{
  "vocab_size": 8192,
  "bias": "none",
  "lr_head": 0.00571,
  "batch_tokens": 131072
}
MLP neurons of a small language model. Each row is named by its layer, matrix (up: input weights) and neuron, and shows model dimensions 272-463. Each number is 500 + 25 x the weight over its row's rms, rounded and kept within 0 to 999. Numbers have three digits each.
After each neuron's rows, "fires after" lists the tokens most often just before its 100 highest values on Wikipedia text that the model never trained on; "fires on" lists the tokens most often at its 100 highest values on Wikipedia text that the model never trained on.

L5.up222:513477533538510470511525502519498493479515519502487451472515539525513483498482499513478496494495496489513503497504454451504550468490507492536557468534492529517489516505488528548477529504475491471514488498541474488452504517498509503444472488478515533505463457496493468470478530485495478551497481468505515503495529483485534521475470488482511504518521472498530494487472474484454529504527506507466505489476517454468452500489558447490487455539507498519529506506512491489485510488519504525479524546512515490493479481477518512483517456465474537465481537525466515515497538539492435459
fires after: "\n", " ", "|"
fires on: " "

L6.up914:532482500533523487442496508489465486514503539477495503518492531494524526473515461474536504534443483506525499500473508537476513518514492524506520486458512526494485488518531451519550519482509483503494517502500507498532473479476519474513521466496473511472512508505504469493488505543511526498489518486560495503538464475504492499517467471513488456531479528501444516504505554497479478497478472508466503497472547506510480506486525502523499499509493563491499464506474383477485533543513486500521495499478506512468480450507493471530508466516520536504517455469500519490477492519482491490
fires after: "\n"
fires on: "\n", ":"

L6.up1669:495509543507475503478482530454480526509470502439495506469535494491510501502473528507530556531542514520475488511486505510519527498527469500512514527497502499515503469514487538493479484528527516523507495477548506490486468496500543506447455451487490483493470495500475482505525499538512497508560517517469496534524511474481500510537487457494536499496483512496488486491498493495505455538523463501504489495471456444564499498524516508476495502529519502535500477494489511473517479486462530541522494506500490507473556519526510566485526478510509533494484483516456523487485467476536513515
fires after: " ", "0", "-"
fires on: "1", "de", " Film"

L6.up222:503507497544504467519500521499492529505479519520498494488484512559474490560489504527534510496508524517514496512506532517493502464499527527506476515500478470506448526517504492475526545475476535533519499471469475470472493482525493536475486526512499520484517520453483456515487491490532520507498506499465504504473474517528464498540517478499543462534507516484498479484518516443513537561490481498468498461512525462482514495512523470519488495505474486491507483440434500527466495497536578497469500511497453529514537461503511483529499501463496513509557509486514490456461561512452515559
fires after: "1", " de", "tro", "2"
fires on: "9", "s", "li", "mb", "0"

L5.up1999:498465491502494486448490487516509469508486491459511504554545571502517493504527534472496485495454484514497503523452494538523542501500484472506535543568520547474473522524511530511468502493516478465452537503505495477514536485492511492499556482470488521494483480514487517526519508493505515524490515440543536502514531477542483522485478474514476494481501539480492520476495519466497473490503495486516533490522514510514469499490487494510517538558529507500474484509488505445524509519525506472484525465466451521525473449475524482517477474501527443517480507490517525486476510496454482525
fires after: "\n", "."
fires on: "==", ",", " until"

L5.up348:481505477485481481501469476486491493488506526487476517509561512472489470518513489535496509498525486493473493479508508496536513470521483531469528529524560506496504507477540482464495504520482535532481537507484472498489552472515516499534460487497533516492493516484470539508468479543498471520508485511539498504500559507513480531511539498476525466491514474548504511493468476468497494547478478467474538516475503453468517468486549516490471508530486514495469509469505521527504467491485480506546480509519511467485509496474517522516501497501494491527508444489490479466492526480500496530
fires after: "|", " Co", "-", "re"
fires on: " ", "s", "h"

L5.up201:537530492502493492463523521502517509496519506491541460506469494516517572516493477543555501446556516479464515478536476499483502481500530502527499499512503508500505500496476487498538507522507482522508490493508487509483474530501508488523454525496530467544521451514491500488542469524541544515482549487521510497520522504494525473466508461452469465434530488449488502487532549501517494493487500496487478523499493450518506491480507514491502491517502496538496518511478491522478506476503498482552469528505503482471537539444487515487536507509524492506470531448497508492493483492544470470
fires after: "th", " G", " c", "G", " C"
fires on: "ro", "ó", "er", "y", "o", "L"

L6.up1526:499515490537456503581494500488468486522464517539500486540521526508486525460520484492482475481512442545494493530493485496516511512508457491538512525511482516454548485473487476520489468445495522540548553515459534484531486435517505451548493486474490498461519504487497531464513487488501510540533522529528492474478503442519512501489480533466549498486472493535522542492513514558518529486494465533476528485486480508505460519518527520476476497511516517525501473459519488547514556500499458525484564509489520528466473507548449474529501524453503503497472470544526470498504527453497508465
fires after: " of", " one", "'", " was", " made", " "
fires on: " the", " of", " his", "s"

L5.up1311:492529478493460525489534495494499512502516449510558519503477502508566508530510520486516428500519494498508505506505496473526493498508495456500522531440519441534456485532463505508513537500480492493516510534503480510492481508485484467476493481528502462489510505468459485504544496498481499469491506515492499536506463511443504519511509491515456495488527462477513496536500527489506516476490501468493450537500487513511531517490460518473476525521500513470540528477529521484479521490512524465519485524516496520503481502513503494504486489502537496562458521463493521481489535493484494554
fires after: " ", "-", " and"
fires on: " be", "e", "ro", "bo", "st", "ve"

L5.up719:487545523517547512494481534518491538534528477471516472509532535533539467496513514516491484479469439520499477498513498503495572522526456486502463485490501479522484499480510520557511499509477537490520504491516522462461482507500463508467514495519497533477520491490496505491533484509455496502515512514500500480516483492514530535488490526505531521527473473510520489512478526513475513527466472471495517462501494549531505503475494474506481531508518500489522482521494482442491461483503512489454501509493461521468478460525488520460525515507477499459484483478496490475481508470515497492
fires after: " ", "–", " (", "-"
fires on: "1"

L5.up1632:498557516499536491476480531484474505468520494523498542467488498509492510517489475475459458475503513528533533511480520457487463482456476440522474525478533506448529507496519507533539477501508482476505503516525550447514541496529516555504473470485510467486493467498487542510477485466502506494518495493493475491453509482489446495486519509547485499545554470479465468485523541505467503523520524447536478476535499531487548569532490510511483490511506532507501524457542501513500506524525511535539555509496509473495522500469466547457492531483493487506503489517554547529510467490497494451
fires after: "==", "===", "====", " =="
fires on: " ", "\n", " and", "2"

L6.up1552:466479541526510508504459540511516536529494515489478454481547531490495480517513489491551518534490493525465465503495506465480517506466511469469503490506461441522540499496486524481546486543495508508463486514500452524556518458495536463505554471438521488475482506497485494491494539539487531512504493504527529485511502507491509488514500513512486474512478503538448506472484494492504509530480497476508480463482541490504508497513518510501538479514518474481508521504549501474522508470504530530500507528504481496477532476478472509462484537506454519482437489501476487509476486525494483487
fires after: "3", "5", " (", "9", "0", "1"
fires on: "1"

L5.up1787:479511480501534493529508514446423485526500507501495544497501493492514488497488496509482507533522498506517522504502453502491518535470515475493568462490504504513499532538502510488513519462479437507526519499471488470489482492490537526513491488492490503496503550507513503432484528513528528519476509493507502498453505502506487495504490504504487490544541492525444533499548489509479477471424484463555450484542454498491525488496499529515544491545553478512491484492495501494478483517506493475514522484520535494521481465536491469519523485513509497526465488518507489512559525526480532459
fires after: "\n", " St", " Dr", " are", " Mr", " including"
fires on: ".", "|", " the", "-"

L6.up1549:556498464500501527470506508530547472515522553496486481510504527479472452516484510501510494522521540517524519536520520517489500499494483517507458517483480555498543477516530461544509521467499506513532505454489489547500496513476545526493469500494480521488520525484518525486491510490483503508465501483521532502451496561457528506566494475443486491481473526506502476523518499536489462499504504493505499475532506476495510522473530483517484515517523525516502499515546520484506520497477502503505461546514523493507523537492442488510504514511479478468526509462522493512471459473510499490
fires after: "1", "9", "2", "8", " ", "–"
fires on: "–", "2", " |", "8", " first", "4"

L6.up1724:479515470501534483493489501515480520520543481512513492505515525454480495498496499499526512546471449488467497495503505449503551472515487469513497516477489554491517508514510474519510489516504522530519511540536471453476501536467510523534499503528526541510479501501504533515524510496499483514483528544483487477522459517558516504467498511505444513504484502463505471530510510520505476518477487514472494535477543485506532440550552485496502502495481523479522560486530511487523515522487461476522508500493560507481472463502476496480444467468499486454524475457521520474512521483492463506
fires after: ",", " ", " June", " August"
fires on: " ", "2", "1"

L5.up50:510540483501535542501525513486472531519532514517484521491508522484466476512491523462506493521490506535500494464491538473502481457502496534456508507500465494501441521472502493481532529502475511489486452467479495475470482504479522498514529520469498457494484515503508486507478473501524514525525481465478517496506545464471486515492417513495475498475502495510501504495463529517453477510496478519469522474502465445485515462473540481505544492485469537518487485528501458519496513517483476498496531507477515476509483482504519490464529522482525511526483487502513494458498496484505509512
fires after: "\n", "-", " Summer"
fires on: "-", ")", " (", "\n", " •", "|"

L5.up12:445447527459495541502511453536484501517497513485501495469512551496494519527477489527528474516508547537516457484504548526493505543481497487490507488490473499516474462512538510494461489519504530525491485515529500448477496471482498464451511461502487562536493469481485495508481498503475498572438507499465527510512495506536473528471506508502483491496496515532466545469521463500524538520459478489515516530481482528507524468505513530503494509490486480518495477485519491457536486519481485530496480520489457489507523513503479509528479468527494472496512473491508504465549486501478490509
fires after: ".", "\n", " |", ",", "|", "|---|---|"
fires on: " It", "---|---|---|---|", " co", "|---|---|", " as", " Ref"

L5.up915:472521450488490477531483550459455528511450522519524475477487484537554482453463497489531507453510502476510495499530590519473515495467504512487506534530486464537464500497479477491503498492485473525488505471523510501486516477461498495509467491510478490504516472538451492514541518460509473509488468514520499502482526463511521488475514520488501532488482475488534473522497498493554520481474501483535477536535507469514507497491527529485486501528504567507555526477496455476523501497519512490479500509532492506490515512560517557465471466484499493511505491508506485526474521442489496476
fires after: "s", " S", " in", " St", " K", " |"
fires on: "y", "w", " Y", "and", "amp", " Ne"

L6.up775:460554475506525484478483493537498513496501458485526500506505492481548470470518462502502507537501499489535506478462517538521476535492494489499506491487515474497448464494493524532491495525550511519515489530496501471489495502533493492492513509510489520498488499544498519494539513475459526516463518536544516497521514522485512521450488466537513496535513501478439488476515480483483508540442483481495507478514468516478484495526487485511507485497518535513500498496480495519539479447493495514499525436541452536477502490499497508527526527485475489477552549505460487456498501495518553488
fires after: " ", " $", "$"
fires on: "1"

L6.up910:533537523507527463486505520503477495493562482537484500505497480494470475528507520471486537514484479498490488440497469480503501436488487508488500514539495507450521500511493484521465510553501554482471517506515524523444504528527467509494511491482533539551490532506490503463495463493505514526529477509538518507525503514523486545536511512562515522485486446548474475533535492487473490424474514493484492494485472456496515513493472477479460489486518483463507564508528538500512463517490450534475505489500512480467478498516500486515493521515508466468545467485504523504509533496517493476
fires after: "\n", " (", " ", " Li", " Lin"
fires on: "\n", "th", "field", " |", "ter"

L6.up1581:530512531495537519489533506491481481486500507525531522478479461465438474538464506479522484492482483459446445495470516548503504498515491468487521520518497504502511545501492500514481464491520547508537467485459525453511481499552472477473506545485531513486510482489498520511485506504462472512490481466518486534508490497448498530519482512499507490496493511523546488495483462484447511555506528511483534486492507499500521496507500513465500502469556492521496475544479477510495516494489493491512491557527518530489478529504500508480494480485542528511519519489501503543492480522493552569
fires after: ",", "0", " August", " January"
fires on: " ", "1"

L6.up1135:460523491452507496466488524483500489456519442489524498506477499509513470493481453478508505490547481504483516473509511501483496505537519471503499511491530492487456490485480531497483446514471465486481480527511506510474470464531511539521463489496466508485471473497498482550497510543522453526414499564511468530499525475486550504489477483507512502484488533516527528479527482523464483495478507514496499536474490513512484527488442479480494467504541520517473537559466472525519476529570484520517566469487491495508487500517547487531499535519469487533482509493523504474484479491510539466
fires after: " ", " $", " £"
fires on: "1", "2", "9", "7", "3", "5"

L6.up1973:481522532558506508523480531518502474532476470526482453529491481518444571504495441504515511523490525548489484502523480504465530507533525491503514507480511516510494535483517466474535467477497518516491520496519519503505456485483482499526523516482478456532469507522458511527499477508519485469497511499547500507503516475460467514466489533538482518455493505524514530527521497507499515449513496532517510503447506522463473479505528475464491509470475412521537497528450464512494499503473447547514494523522495535498538511497509473534499438503460449447479477508515485509481455472464487511
fires after: "th", "w", " W", "K", "W", " G"
fires on: "ro", "o", "al", "re", "e", "a"

L5.up1050:500533486482526508519470511485502488477457517511507524508448524533478449485516555497521556518477518462526523471504520508567495526481510491458520522495520494470475499489477503507491466478443500522489545488519496505486513493503503533480463474501546478509508555466493512484525461482557507512508517503506483458460492492466481561509489516516537496475511496459474501474542472494483508524470493526503508481534506542500517492484483492497464465494519538471504528531489533569523490490492501535500525501497534435489460517482499480470502527554508523475507463474527485437512490508497520501
fires after: " |", " ", ";", "1", "0"
fires on: " ", " |", "0", "1", "2"

L5.up419:515546536508480466524513519498498483492456488441539508498521468514496492506481531528506483495526480508499497514479520485484517494528485500509496508491458515452520520544458491508476472528500564470455501505508473445566501489515506509515489442510509487487468503519524475505542472466430507497464542506530510537510464496497512507493486504487521527492502478512500515503492516498511520486523490490545515497491540453508516479475513530481546509508474471480476514480512490558495532522473521487495500501499465491526475509559474512513506501482492443533475513482490446498515495530494506469
fires after: "0", "7", "2", "8", "5", "3"
fires on: "0", "7", "9", "8", "e"